Weights of a small GPT-style language model, trained from scratch on English Wikipedia: LayerNorm before each block, a variant of Muon for these matrices.
MLP neurons of a small language model. Each row is named by its layer, matrix (up: input weights) and neuron, and shows model dimensions 64-319. Each number is 128 + 24 x the weight over its row's rms, rounded and kept within 0 to 255. Numbers have three digits each.
Before each neuron's rows, "fires after" lists the tokens most often just before its 100 highest values on Wikipedia text that the model never trained on. A number after a token or word is its count.

fires after: " |" 69, " " 9, " Target" 7
L2.up900:120132087135138109135123120119131139109105138149087125141152155120112144138159130136120135113119129142098122148169147157143107110149119117143136102131120102097137106160116113136123138165104128102105146135173093129156103116138156135121142129124144137125181106110171060121115146128122138143119119106137102111124155109102118186140087140121158126093092133130139126118157156114127128126144135145084098128111150164125114140143091107132145089086150136143130119160163117145144055146116159102133175120142169205139131131094130069105156142107119099106147131184167158162180133130152143113095114123125136107143156108150121127159095099105098124108111170161108139136107131130199128179142110155124124075164164131124078114088148124109129133143114145126144125109099162129119131129152139

fires after: "\n" 35, "." 32, "As" 4, " As" 4
L6.up82:121128142140144142140117097109156136190141137114145133114159090106077116186135153142139124120101133132107145158114134119115086134166129111105136115138111115114155153130178134079123152114080123142102131132106159137135120098185144109137099145099104150118081150095118128104151124111140179099144133138111110115111109124121164158161116130136144169137103087172123132142136137132129153143156150151179143136093158160103113195103147149170140139155158128089136159127160123135062095175148079137144143145059109144147111138107131092125144125117175137132132119157129179085146126140095130092131097155121119137090142131119133120131090147162148130105100147124119131118118108058114136120129167096131140144127156121158097112144086126136116140126147107100137115102121134102109119070132154

fires after: " |" 74, "---|---|---|---|" 10, "s" 7
L5.up754:089095150083136106112109106102087120112165090099168122114138136120073108119110122143114176075148132126139145126122164180105115080110113092118140109109123082125134130156171119120129121129092161151140115131139177115137151106131155144137141172125143121108089156133131118131125110151129091140127145086094104104170110108122133134147171132067110130108127095143177138094121130129127136136123124135130115067126133139084134139084094107154169133093145145113135149152117123142164153131121150129159110139127141076136120088141091066137104149122068136102148133139131114131147119153161124113181114157124103175118172104127129148168127150117154135150174127116113135119154132107152097112099120134101138131106112116127127164162089122132148154089122161151148128114143089146090130155112171

fires after: " |" 45, " H" 8, "n" 6, " it" 4, " W" 4
L4.up357:111121137102160171132163112138173123122130109142134115061171148137102126076093137144121143112129123098133148125141108107094174104096107108107162112095160100150165071117110141149152100149141155144132129109147153144096127136185148151116152139102085146143149155103105158107144110102118144097104146131104079137142141137126133090093196151133146146146103160058124113103124137152160106147181150140132145142140100144141102132133122141095172131092131130101144104116096140137131139121099122121102097162169132094152123133109102115121116130105076103125162148134130125116110086143129134130182114118094115152141151101135143114148104111101162181116139124119111113155106138138145094095133107121113169124111113143153149090124126134147132164096164135106169116087135149159115139104119133

fires after: " the" 23, " a" 15, " his" 6, " its" 6
L2.up792:102136166136129119149140128128096124147136166113136108117120139121118116134088140127132096103142183155131134179092133126099099118108140089146094167148116144100152139154121132116095147171122116100139101142093110168128127123144130141145141096140069115148133131129108161167115115183127127085154092098113156106149144086110146124171113169168102116119150132078163131141126134099109141133144117107158166103126146129150081175102093126105097127154108101152106170140092125111121167120140119116109102104120110176121197150120114136128128101125175100142168114131145133125124107163143110138106102083127106114126129153156110145129140153157110078146152120136143128138111138129172080115097129152163132117135143095130148104144133128100164137098144147106110100082138107124138127132072130

fires after: " |" 52, " 5" 4, " 4" 4, " 3" 4
L5.up953:088162143127069104096141093118131100114127090153116153118129149126142153152137119167103141137134090141137138193166128194131137120143074101129169189114139104094108167098123122127110102148148071156152142078121158117136132150095137133160117120123138126137136136101134140129116156138115209145108101149089097149149102154154143140094185132088130136157124132116126118067132126119111144148112147141162146097120144129123126128136153123066142098125103112106081096125134136137113145156177100112119090094100122127101119104090088131140148166122114120118161145160126157115151144135152143118116108147117124174149120127157128154133087139095124084158127079123136132153104126098150126170134112122133166156076124141129147138139096163160145099139137128147167127095106114138141130147145095

fires after: " was" 24, " is" 12, " were" 8, " are" 6, " been" 5
L2.up750:072151127133079171122138118133137131138150135139107171103095085123105134132091145144122118149128147111101128107112181128140115073123164122118142143164137152136152143097106175171101149139160151112115124111089146109145085132097089131101142142119135132118118131148102163144127133148141143108107152103099147151113098148168136183113102118119147166132186073147103132155119077125130097157121097102077129161113143135160129131094104116148118162162087165096091122138114125119130092147136126122083138136091138135098130100132135147165127126133098123157126133093170154102154130139121155155113110145080127108135084108130129139130107189133151130116121141130133131118163166131100071140153168119176140079148093110150114108141131140153111151161124153111137111112115132084095120111076120

fires after: "\n" 44, "==" 10, "===" 4, " Succeed" 4
L2.up440:109103078141147119100099090141059107130120076165121127123114147142127140169145102147153120104156095146135146136110116098146149192155131133144158166117123131155144108131145182160142157158151120162132108122117131103137145130135149143133147110104138129088117103110148087168123101165116187140121082147094142127135073147150052145137104167113145148128160066173143105132131163114132094131088115133134138145110106121159085093119176151146134113094132147145138163146120122120136130180132113117144119151155131155120130152146121127101100095131130098137146102143133112144123094110135113121156104141090084138120145149115144138108173125189105113129118125138120122128111130109120137150137162103141099154130117113081158112167116121095080142140110117110173150163107144123120127129130146

fires after: "." 26, "\n" 24, " and" 9, "," 5
L6.up668:097167119156136154120099111105133080109157133096185153128176140097109126169113158108117128142134117114153158102114167122156088142141140101131151173126140091130150114119143149162085110118118118137122103084141130107153175107153141162110155154127154121146115119096154106092111143090124124129097104095084096091125130112107103140151155130143127156166141113141100156155143155093142076141154124137159127144126132142140109173109113149155082108146129102148157107110186114173106123140172092131138123155094145141125120118140119103134119165115102161117111129141143151132159138147115123123129119173195137101115157132164154124114116172141062101134100113131145125104130106074110107115134126134146125154133120145151145098125117106112140145124142140108121142124144098110138129115066124

fires after: " to" 39, " well" 14, " and" 6, " also" 5
L2.up1129:110139172146112162136103125116106091162133120088097153153114099088186169170117113128159161118130112079160055096113117164149116139156123115129127103115145145105150119166140149144158094137153131122092092122163127122149186123124100133167086111087120143120138141095103118145143142093175116110161136135133155088105116132142125092128124137155138157152152093124080110126140133162140094137093106165126133127173169153146123127118153115174160126112161150158152137118130148121135156126151125128117101115143140164167102135105142134132092142121099108119107120120087135149147102133170147102143112096100112107147125098124147137102119155124113116113134073121130138144103146128134105114156116183125164090158128126099141151131129153137100081101137095091108168144132129104061165129128139

fires after: " the" 36, " a" 11, " each" 7
L5.up144:078144143145137108126112132091124099110102137110124150120134092154114156096122098189146144136124121171103122117162178107127127124082126086151104125184150153104128107172115109137084158112117102119138150123140113099124155161116115100132150131163141133156108150158141105097126141116146103071135100119147124151126123134120120122100123151129069118146144119151137135117165100154131110126111155139135153150104139107117101169120110145124142110128127144155121111115079084106132096116130109156111077143132153193113130145071092182158124071096105125139143126143113162115123121118154144106138092114136142127115115136121150106110175116098168131110128158167089157143211105104130155187145148128080133143109131105125126139110118105186146130118124128110097126127131131110179131124122143

fires after: "'" 66
L4.up940:117101158131086114160158083155136168105098100101130117137143128158124118106148175181128116083136178061113107152152097149137149157111077105137079105106116138110110104096125126139035140135078124120128113075130169158113104092111134120149098158173125157119125125138114115119144092144104115146138145124102129179122136165144150133125120077159141106155107101095155139139135108088127150100174153110122114133114106095153171108122120142161159139128127148122094133105108152137097142137153098108165148123140138139158154143098130139128125118126086137153114093171137148127107134126112119096162124160131120159154121146137147135179170142142135160144152133093121117090103132060133150117120161128108117093143116111151139118142114139121132135135080110148128119106105121128129171145119138

fires after: " in" 30, " from" 10, " of" 9, " for" 9, " with" 6, " to" 6
L2.up662:138101158134123131113143119078124146139123158160090153147166156110093105141125125140123117110138139083108174146122138166115119144101117101135126142111140113137147102126073163086127114124115141076101085119132105151121159108166111090155134081107131141111150127091124133091128132188132134148068145116108095128147161129140109107155108103119119127142118109118183121122125171067163061100126138151121152130161168131101169156137174114152107113124108109160131126143120128143107112090113127148146129120127103145106144127110145129163144105135149141118101140148115073074132101125151126110109132145158132129131138104133120134129152101143148150115150123090111126130109089106108164155146095150108093074127149153143154126145154124129143119109074112086109127172115144161134112121129158

fires after: "'" 67, " a" 4
L2.up911:094085188118136104190151101185089102114090145111153109132134130147122179118134109122154134093136162079145155152154122120189104148125139103164083109138118120117094073157125101147115149108134150124112152120112121101168152125082167154134093116156132114124142126102111160109183144135106156114124133145128150141127106121112090131168118127170117137100139116126112120169146128166130122119120139126124142153118157141167129105098097155136127118121102118070118164106082122108130167132151104106137126150108174093172175140095098137144118116109114158132142134109095116116121117140111121083150162098138160100136137160097119084161121114153093161137127152136133126133190149168119116128112149091124122101141122119099177082107099105098151128107119142131143097126085131141116124106140138

fires after: "'" 27, " on" 13, " for" 11, " to" 6, " with" 4
L5.up1077:146092174146135084186158080106118173137149140138146165074106128089156147116126128140163108146102143104142139070140094132109146143133124120133138144165125106114136123138139098148097094103112144105091148071129105160099153126139175146097107131131135161162096118084122122157113142138152132148167153117126139136156109123135133142150165099121125172132126122167118123137125097137136135103131143171121118119116151136098101134142151160137146108108134087123146107142120130121125092092096122136126134122084157139125136100177127141134130138118141153166084086145125137135076128089135130148111145124176148146091139131144155142166129161162115094152112121110104119144084074103104116154128154139120099103148131093147105173134118130117142128155154112127111179143086104110112130128117129

fires after: " the" 25, " a" 24, " The" 7, "---|---|---|---|" 6, "The" 5
L4.up124:091134142148116156145096083081162133098162132142123155104126083100169112086140144129174128131120096140139145148107078154132126137115101092174154146157141129127146176141137104118100119149171151119150114153127109141112124157137117125152150160112136122120085135100134151125090146142125154107091128154113142122154042115116125124106122153091121091149178142136110149083176113118125160086146109154132129161083115106131108132120153100130159112107133111152125125116147117114087130112104164107134120137159070147132146142131120109138142155110164081136154099132090109145134115124124146158107138125188085181165086134121126118157127146185154113113113097123136101131110119115116115146109135146147060175152146146134158141161165172111185143095111117110137143155149119150131111158117120

fires after: " his" 19, " her" 17, "s" 10, " His" 8, " their" 6, " two" 4
L6.up30:132144102129144131120148151107144066108158097118117175128111107125094135138124110168135161114128119097089120150110155132107163132120152115119132153152101168129107126103099099145134133116149150169111158134127076088145144164159121148113141117149168126164089116113140151109128109099128060116134148140139125125108157109130141150108089137136109146088107115135126149125101097131107172139100146149161102122118135146091085146167162120060089104155137107155122165142127124138131129141136119119113163114171121126182177128113128104110112151153126110081183125134142140105141151090128144139092112131107084121138173106135110150160146120121168098130130126114129121108122138132122129105122119126115148174101103114144158119102072115063141159154137158093118181152110115153090098106150117

fires after: " |" 54, " 0" 11, " —" 11
L5.up589:121110125145104117102134143068110149086083139141131068117093112143134098112112132178167103121124105147156095091147135113186119135112179139139155112120120106168147131143126090126150121139096116117124098128134099125153116128127176117143118167076167174107131107144146120052119135117141154133101146165118123166159172109138100107155142075143104142153138085147083121113103108099136147150166137142155121169131131128136145132134146123131131132162111135124146107140152085172127116122121130149137139155169139169122140117172138136126151123129106069115127114128107110145120144133119181147128132131145119122122108125136090170143128135114147116145097149097107100071170100078069077139124121123116086126130120154129105135166115094132117141158101119116131148191091123161120095116137126

fires after: " the" 20, "ped" 14, " The" 7, "The" 6, " Tennis" 4
L6.up509:122160169137108125128095088154131093108118089120140113126101120160109150122138099171077096132097148098144119146124170130114151118102149117105131131122128133142131141124108126118191136110153141086107157099172104096116090151101152126117115164143160112139133139131133119156129151159134125084154114101157086129126114176143155129087116133140098165178122127142108123119114107133182093110127123103155096108131125139122111158159110069095147078118140157130153121118145158140135132121120144140118116193183105148166177129092098171145145134126129155154142142094120111109097134114099128103137123082083126135140148118129110104119123142118137133112111185126159112120187149123063126154148133136110130160117088134141115115145099116122139132091103101107118142082092116144177119164152097

fires after: " a" 42, "\n" 30, " an" 4
L4.up627:091132153119132134119121104158177118133155139128141143159084089116152105095128105168155125148102148158104140139097142126078166157151160118171095132147078123175171127130119131137155164107134128115126120121132090122120132161132125106119142141090110118156103174132128130113122126113115115123132155150087147137135106121152100109117118117087113153122143108169082145110151129137114113083112094107140186113120127155167136173113103127136129119137082058132081132103151137120082087078154149154111173115113071095161133164136174108120133146143117100140108108099103129112124122112104123132149112136125097132126135117095147156106132140131150145102119168156131146183086112126147160130141155138126135127119127122168117153101109155169107119102114111165141117132119102132141130126148175

fires after: " |" 41, ";" 7, "Personal" 5
L5.up667:147152147124105090137085136126089116122124092135170131118140173108169135077127145133137146144132112128153121144116139158129150134127117081099137091140114171160134136084158131113164163126104120150115115127110132165110105135102125117163111117164131134070162127121134147188094153140123199108121112099139121137151123145116128129095122115102143109096128165155132139137084103152123126116099136091116089141122107112129074088122138127122077153120147080076149119164126128098096145161143090138101160148093142110123109101128115126152185157102111116109160131120132115141139096105125133134141137120132148139127205097137100099122167153171213162091141113122123125149121132121093132134125110114147154160126123099107074110133111157103114153128147135117146163133129131178164108103128121

fires after: " 0" 30, " 1" 18, "," 9, " |" 6, " most" 5, " 2" 5
L5.up321:127122128154121090140071114119113130094129104121118140141116103139128184125113135078104136135115145118132158138105149141133120153135135099141135120110140104166138120159143137087118090173088137095137098171086152154077148125131121125148125159116126132137151103177134143103180106075144123118116124103163155113114088206093143163113131141145149118151080095080124148113102085101133118104131150126147100119122095117138142130090132130121139156138146143143166137135122120088123127103114132168148185143147131121145127164130135122088158135100117132150131152149123128125144143167111102122166129129118135104117145156160145113134127100089130137110149151099117129136110124077151164176092166120162191111130117142169153127106118125131174122116136114155147136147119081111135184130136120

fires after: " his" 48, " her" 14, "s" 9, " His" 7
L4.up33:141139126116150172085117114109156175102129103150101125149106142122118146119114141111161145118136149163122139126109120119104150090154145141121124113122102162134085137124123069173113165107155171138099123146120109147137165106136119153165124122101164121179123136151120202138138157092109068121107128129107119137134118090091147148119156108127157145115116115128124138137108142162129135110129120159124121142139153163101129124136100094140149123173110096113145109130087115128136108136150151143110164096098117109148131128094070134131084148142119185156150102138110152128112103121100124138130165131124136131125181152136135133139116166202155142110119099137144124129130121139147077105079137131103089101117112157154167138130126107102160145096126114155125126136105111122134135157153141

fires after: " the" 20, " The" 20, "The" 8, " a" 4, " Nominated" 4
L2.up205:149143130135076161113080152090108087051133128133112150145073124106127103110119112122138111133069136137169117135169184127097150137098162112107133126160123140108125138151104134122141143170102129088097126111107131133125108163128170116096147131123093126105100150142147145146128095131132121080136126144155097118136143088088119127171111101158131088147122120102128153069153126137158111127106124168154172108087149136125128136138102113132132167175146153115139147121094099176174118122113138109129118159144139150107175146120117158116172096093107130137127120138123121098137124134125156108095095082141153115130133149150139159140142139099110114121149118127107110120130158127087078145159153143137168178144123121116126168135146112113181125090151160110107117126113106098138150158146147

fires after: "\n" 31, " is" 25, ")" 11, " was" 6
L5.up911:079067158145133113149066123105159146102107146117094130155121130142121124144116088158097127088140152082099161110153095127150144112131139076134133143130148170155132153130121127136141125126157122112173124137101140125134121104155155127140112179135151134145112119142152137120118105103146142146116185177133134132091134171084149101135142138083076137116124128144131126132117119099125128119179114118129133099120119162086097137085119132119135174102132062139118135133086116111108122146140144145173101147130116148125103129154126092119116118143125134135088095108105103161146145127111145131138140149130140156135121084138125089170146130174129120136080191115142134138110114134140127074118151162163156168126083122134149140142094126114124163113122153125113131109125118159087139124125064

fires after: "\n" 51, "|" 18
L4.up1084:115126131134102112150116097136082124130147117148131167131076131138134145078075131072102125111163124127138163138120163116133087113143148127138116125117156126149117116093179112136139113166128127176147171087148140125115131138166112170111132125148123095158151143105125048164097125161135136146093118126165099133117106126123090137157134162122100080116113116104161084144098150173109132125105108083177177140099130093129138094116132126116157152092107126144088133090135098137150119140088133132126141150118135154139156128145158114147173135110132105095161116132107124162145121116137107082114110135113126122114138135156118093106158162160120127115124114108125103087113118142158158141194148102127141140145139134132159090154111077163109136133117143136108072136094179102129133130158113

fires after: " to" 28, " did" 9, " would" 7, " can" 7, " will" 6, " does" 5
L4.up952:139135100106158190155115127108101120113123113099090091143176145121091139131160101172132178164142088114080074138145159132149142118149109085103144129125115166134117100138109128124148087142135162124114105141143107113120134126096131098157093123108135096112118101124137132124141162122169161158111158141135131170101128155113130144126097129113120115143095123138129121112139079120130105126113152113126115134124100160098165166154160106099142130126110100084151149123123121129129091115129146107146124087136176179142109087058137135116126099086104100130190100132086131102152111115126096118122116124162154152192092131101176133089154174121147156177148131133118129109124112119119134147115117081166137113144110139129132129147143143115146105120128103085119148102153141166095129139139124

fires after: " of" 38, " and" 14, " to" 9, " around" 4
L2.up340:124152106115104158075175126157096122123097146128107108114122126116154157123093121124133131110122142108128102115132122142150086108139122152162111113084158117141125136126084145107115133149116108120109145135125148100131145073209139156135130127112135171140120143100131111108138118133124106129109187138172112160102116152124139083108212152117145150138116140132132117143069138090141096105166136135158150161134068084170132111106134109110096119089114108116133175135132104132116109110133146111167141127168149133127106178118097111152127094124174126130138160152110141170111111170110136148132131126153099134158167153115146114107167127133101106119133110135169136113076098103140103177125127124085113114124133165118135126109129144117108148158152131152106157158139128121147138100141154

fires after: " |" 46, " 0" 9, "---|---|---|---|" 7, " medal" 6, " –" 5, " and" 4
L2.up565:091165139130141110105073090114112131108142137137152097119089111104114145138157159125130146097146147165191117110116152129190110146094119115132147106134147132117128122109110081073118115105128122116092094129096128076093159102129118146099120145118139144171143172103109150139142181143123118138186132108108151140171091150150152139136132142151124113145156105111133137114118092165131145136145167083159125118135170140084120143140139132112133121114129078073127157130123120095122126114115158119114125117209101150097119163144103129106122139131150127121140193105114130137159132172138072141135089128148129128143133101178142112118100103136148126096070124094151121136116135095125120125114131167107129144117126138133099120123166171132139129111155094169116125142109096115186168129169082

fires after: " |" 58, " 0" 10, ";" 8, " 1" 4, " 2" 4
L9.up276:143137166116138101113111160126138154127140168130144136139084121159124129146179122126109107125164151128138146138097127111118130164177149117154127104175085169184121148150181149130153143119147107140143120144107140105113143112137110147129137109141112125172138109103113140138125106072105168125093124150136129177108117149128138094097121137182117144099118089157152102108155098131108152177118126115152130134095083140140141105097127158140104149100093086149146144145115150137116090138145147162104118135123115110104123113097124163140148114150081164118131137095097076142161087128114136117120103143118076091138131117109133099096139127134166130108133123103113115111119139131139129151172103112122153163104170154103132057161123168123117146135110113095161187073144132187095148117133131

fires after: " |" 37, " " 13, "===" 7, "\n" 5, " Goals" 4, " GD" 4
L2.up613:060117151116132132122125098116117134132118140140127144161115092090174150161106112092152120138145151108132110120153166102142110141110103122125125138155110120122123135136172120100113120121112140108113121101121109112174166131159152147169140129119103164133167089143133119130106127087111141100126086092147093113188160164124188077105109139084148141139092123146116121143133131128186156121120068147130137107130159158159167151118164170149128177136081157165106105125128118118097109087112149146151104113151156151122130136111094085117176090105070133103112099137120096092116142112132120169188085103138137115085107112121142158125088166122142137115128103109121114176156126121096170131100137104115140123136121135129118079184160138142111176115136145121160173148130083147133098155151130

fires after: " the" 45, " " 8, " a" 5
L2.up920:122114127122131144095060112129113083110113142140120142107149119134108149124140116144133132146153112123110150126123119117116120180104121136125117120084129164092105153162138115146106166177117151071091114137129154174102138146129146131168080122106131108164154133131135124118132166122112092121121109137093107151095153096143135140130076083161098114141120114129100124086118150150132126111120104161109123124127178132128147158125124094140157171184132099101136118105110151128103089121152137139124137119112148139057134156162156153117153100122093129130117090140162148118143144113137123124125121120119183123126132137134156136131099131121125157150108184125132113139122128099089130147198139110113133115136132092151122109105088132143148134104155153152149116172108091111124119144109177

fires after: " |" 48, ":" 10, "," 5, " 3" 4, "\n" 4
L9.up1113:122160139144113101131107097141135091134159156103140115129135106100113137114103076158124111139151064122141105086140143130177130129129132115157184086144119134121122130150162180100118132134138088173118159118138109134132131132113154127132131120128100111169118116112151160153157138174083129137128166136148140145142121136139154130117148173129137108154143121156114112113119142082098127118109100125153116129153137154109106120121125105158108143126117137109068139094181132110123156099149119148096127133175126147131132137151102116156111145107132102128163115059091126149138174128134102097114124113106134091089135143162138114108122116156106111140093124120117115107114161156129198024141157135128109135130124157145129130117107100146097103183168151123148151123105165167141142143150068

fires after: "---|---|---|---|" 51, " |" 37, "|---|---|---|" 4
L4.up1178:134140138122097115127119083125100128139142112110111137167101111148142121088130155142132139146101104176115173164168151116125125140100094112100153121129082136133116138079146142103106128138166149141128120139116167152123121145130118102138124090132141078103140136114144101136087174128140123100119121136083101148143170156112128151103118109093122135165127121152128115102132128095095147169092110119113128099124134137131139125132136106124134175086162141077102087161148141109156102110129159139129133130135124144143115166110144117167128101110124086126148145108092106102158156112108077141102151144120125112158183109116091093156120149088111182092176138180119141106147177106084129168070115144092130142110112156108158135164135083139119108078132129100147137066164102141168098176145140

fires after: " |" 75
L4.up766:069116166147129101134122138145141139114109135128149112137147146136100136070128122129149144108136126121121086175135138115144136095158071127146183150140117136117121108134109162125145121155108144107124144154116148111171160125143160130069093152149126185104112136139121100116138151103132126136127164093109119112133127151108191128121130167093141130115076101139176095102138153114139121128124096110106167143121105168111140147161138126128151083114135122123165146101152121112113116097103197129104101164089126128128119154110114128126081079111127127075127168163128159098152143137115127138186132154120102132123121115100114074129074119079151098109108178081064091137145126088160150109110150130121128099145124140126083096097137124125142139123128163132128129141111087156130108148128107

fires after: " is" 21, "---|---|---|---|" 12, ")" 9, " a" 7, "|---|---|---|" 7, " was" 5
L4.up228:093115145109104117145157129141134156145150169152089146099124125113160083117132087127142140118077132106123112110113130131168134168123129122126119125171093124086120152097109134064136125116127136130149142112076114135115109132115131109094123121120152102135113126120158135112097120154175127159148167122153142122155122158132106125149112113096083162101107113142124136116173119151103142096171144128143114103108153147165090167074085156113135117123060112093103117149119162124122113113116130123139134099123102153134140109142177130123097142165124134116108113135106090109148120085121128120100147123177137136134127140093105114126129150154169157147119114134172149086125100171155094108122103156131144176099145097157153170112111123154163116118134134121123089113134155106149147182162126

fires after: " is" 24, "-" 8, " was" 7, " an" 6, " a" 5, " In" 5
L6.up457:119111196118096117184140108125176131096133198097112155114127136136130095125137083157126132100146165104116121132091120101159145158114127142119147133108136156156151105139133161161122144121131107123125153088089159120159093160128135167127123124080148091147110148158148146213142102111135128108070132104152141169121131100133122120117139139122099172135142108132127113103143095143115137117118119131164152122124128112130120107107153154126112091117108142127145126105113135102121050127167119106092123142101096146145106113140164116147127124100127126147120111128111083110168140134135104119164137112111112138124083149112165139123138146129104174137118168150137129148165135103150125079092162150124125105155095134177129104139092159142147136125145100138091133141110135111158145103139133

fires after: " |" 52, " 3" 7, " 1" 5, " 0" 5, " 2" 4
L5.up337:107124150140147118149151125090158127160147133141126149094096121111123130103134097075164138105117149136179150127166130129136088114109094080120165141163078149117159077171146108108140081110135119114129117117121176127106121113107100097110123147149181122138138139081111135130141171115154166161116179158115150137135119180118111120094172116126165132086159120162116093121139098133110107153099209117121149123103112123155105086117120107130110127146073083145158116131178152128097144109136164115132156077100136130121106116169134127132135141104102087146149131110164117116129098161176132176098139145133120121149146094127112118099123121081119139133138092152119107159156129129124194145131089144117135151092110149104131137155138117156133115106131129132143135122134151124123116093106098

fires after: " is" 28, ")" 13, " a" 7, " an" 7, " was" 5, "\n" 5
L4.up1114:105124139108118132126101144125152120143117163128133112159104108150161129118122097163124132141096128118102134128122151118102140144097114154133126111137147128128134125140119114103159152082126139105175193134113128097117108115120126122095124161145178110133113146174135155122140123123106133129145172169148109133127068155103103155100133120111163142102138087125119123114156151121138143078124139123158059117111125170152120166091107122142134151089088091108108127105084128161110146170132131150148113125118178118118130129210164137151080130112116093128100112147095063119139176119110090088152149121127119132143098137133149111112153133122128173127151182128136124102126153136119156063122133128105161071147114124128125089158094119156127120166086144139148110140088121127113157159147132

fires after: " a" 24, " an" 14, " is" 13, " was" 11
L2.up491:109150152117164159130095130115135125116133154078160147130150131167136120129085142152118145106104157114139188114125113124123129118111106095097135148145077180137146110200181125116114158144115093139136105171100121089134126170135106124123096114159147094135130166135116140149170131100091111112117140147134123163122101118083145129155080105142118112105139122128134146129127140148086104129120154111090173096084135182129093121091114104147100125125140098106123103120138136131122124117135083155126140129118126138162116133161131178114133124100099132107117145123135117111119109137109140065120146139142139146131067118107180123094121076165112154118140221136144109119132139160084154072143139136088148104143084143082152097116106140151169089136191113121114117123121123155165126114152151

fires after: " to" 66
L6.up95:095106148079136147121139110109087117081117134132119110131144162104153160143111109114193192112081109124111108158143133140160137139122146101147132184099140124107148127180099116117115108159135136104144096133143084146131165125146145171162092115141103105139124090152112105125167166077143102139170145130113147098097083172118166108116114110128133122157171098088131164088159134128142103137120125138149117097134107123121127167122142141132145112112134114138158128123111132093113154113179139124137132106129122170146121094103129188148105128104105106114140098130095079140091075108140134117112133105132162163116071102129132138119171128156148141163142108116125087156120113121159125131139123111157178150129149116100177146121113169149123094134165148139131108171140140140111155185107122

fires after: " to" 50, " not" 6, " could" 4
L2.up524:096147111151137138159109150121116085137107110117154160143119162090140161138135149121172172129112154122148083081137118145184151110123113112105142111119176136082125133153149155113128118152099138124088128107192095132160148094126090118151124109136111119153116128151100100127158165117075094144124133115136153118126116110115179125115119089145137127151151088114119143122181159130104079169118078130109140105138175138149097136137148118108150111123133158134145137140130135157133124092155150111143095129116110188127134146091149167137133155103114161136116106120129123159118091141133134135124076093114115097132118118117145160148167130126134145121103080119163119150096099110107120105164163184118122085132145095107180152103149178140124096116107130070129104145172104113104157139130122

fires after: " |" 35, "\n" 30, ":" 23, "," 4
L5.up1119:144141136115111081126134110098130152107157130155157128066111147115099123100135102119144141141126121133176131133158145101148161148102065111135124107126111129098107188137121123112149106149110118134116133144148166132114106136139147159135124124154115139133135148065127078074112145127120103139119133111156120175155107124132105143131139097132128129103154139154140103117124117171124172115135138108124124136135123097086111143166163126052151161130113103102140153133150109115106116118083133113154130160118119130155117156152091147147158135084114118100148106198136099123136147099141133123109133136092128145117113127145157135086163137067109127137157158115097136108125105139136196130096098118138170094109153144167104118156121130145181125143128157164163089177129146123142122147156133

fires after: " to" 53, " part" 8, " not" 6, " would" 6, " To" 4, " helped" 4
L4.up812:118110142064155125162145115128117108105117103154138128137126127114178153170079050117111144145078128092095092165104109173173137130102166120164118135111142095139131147130160138124134122131147145128124103146140137170132146127144131085161094150119104149088093101158129182129120142089129123130131160145123119075147099133117158117128131110132124110161130121089093138126106143107103093157091120113091136114140156106147149170099152141154152125098149110116119166151156152127134123133159112128123145127181134188146121154103118105094106160136108111131115118126130123136104130125170130111143149129126152119132096107136132099103121148118145119151172062169120116174109140118114176127144140106148151150099150097092113120121087137140136127106172165111152119176119144129143172136122102

fires after: " |" 34, " Goals" 8, " Apps" 8, " and" 4
L2.up335:092102113099139160116141124096107097102144080168120073105096132104118125110138116127144104086123122143118118148138117103165109130095122126116130140120122146123103120103139116132112096111136121149169111072090124123173094147154126145119166148098148214154088154148138135135107123137118148188177110102091124117145136144106104104145183131088149128158100122114125093119115128142130140137153137121087113119096124111129115124100130147134104140097127159120132154126137119185177102127138157144141122171151167166110114130114092172178153169103135091138169101145130155175142118156139112107152137135150109118115165105131151160161160105140131181163099115107137105109136093102127103147102078113137137163135097141147121145139114134112147139117137098144127131135110124104103109110122166

fires after: " in" 38, " a" 5, " of" 5, " degree" 5, "In" 4, " and" 4
L2.up813:144097099163126139128159118102136128108087150136154124154172123128119159107112100193119120107106114111126155123094137129118152138158153110192148161100180112141122120137191116121159159137159090147110104099131133116192151108127125163143098127138114139134118104142165131123135113123109135139077127104137098156127112110071143110146115107130139128101092132177138140133087146131106091146159156091108134124155114101123150100089119088105134094144129123129135136131126153149132134072103120133092120157157114139118136155120106120125108121120138096081125136123098129166119145173113128127128179145176154146151149091138102124115147145185121158140117062142140132135141142140085110106146137146120108110138102097140120132142150150099082150143140094106127135197098178154140089128158163

fires after: "'" 27, " a" 15, " the" 8, " to" 6, " from" 5, " an" 4
L4.up207:112121185158150066130105110110160110134138147056160145162079127107119135132116104153130146106131159077132130108120139094142155117177109115133120123106122101111142118127145110113104124146150144132130146116127122126149169126155147125114107113087127172137126178117140138128096145171143137147113118163108131155117089150131106126139102121078125085115147122139115182139122148135104121127128106143122129126111120137132146158097145140161133098126083126155136072119092134160104125105134129126148083108116111145098119126174128148137134100124098164138136101141161131061134137116132148160092177139110129136125117076141112105141126113141157117117123152187138132179111122110145122147073142142134097143143160136124146132137126171131146131106106144136102138181140144148136134074081119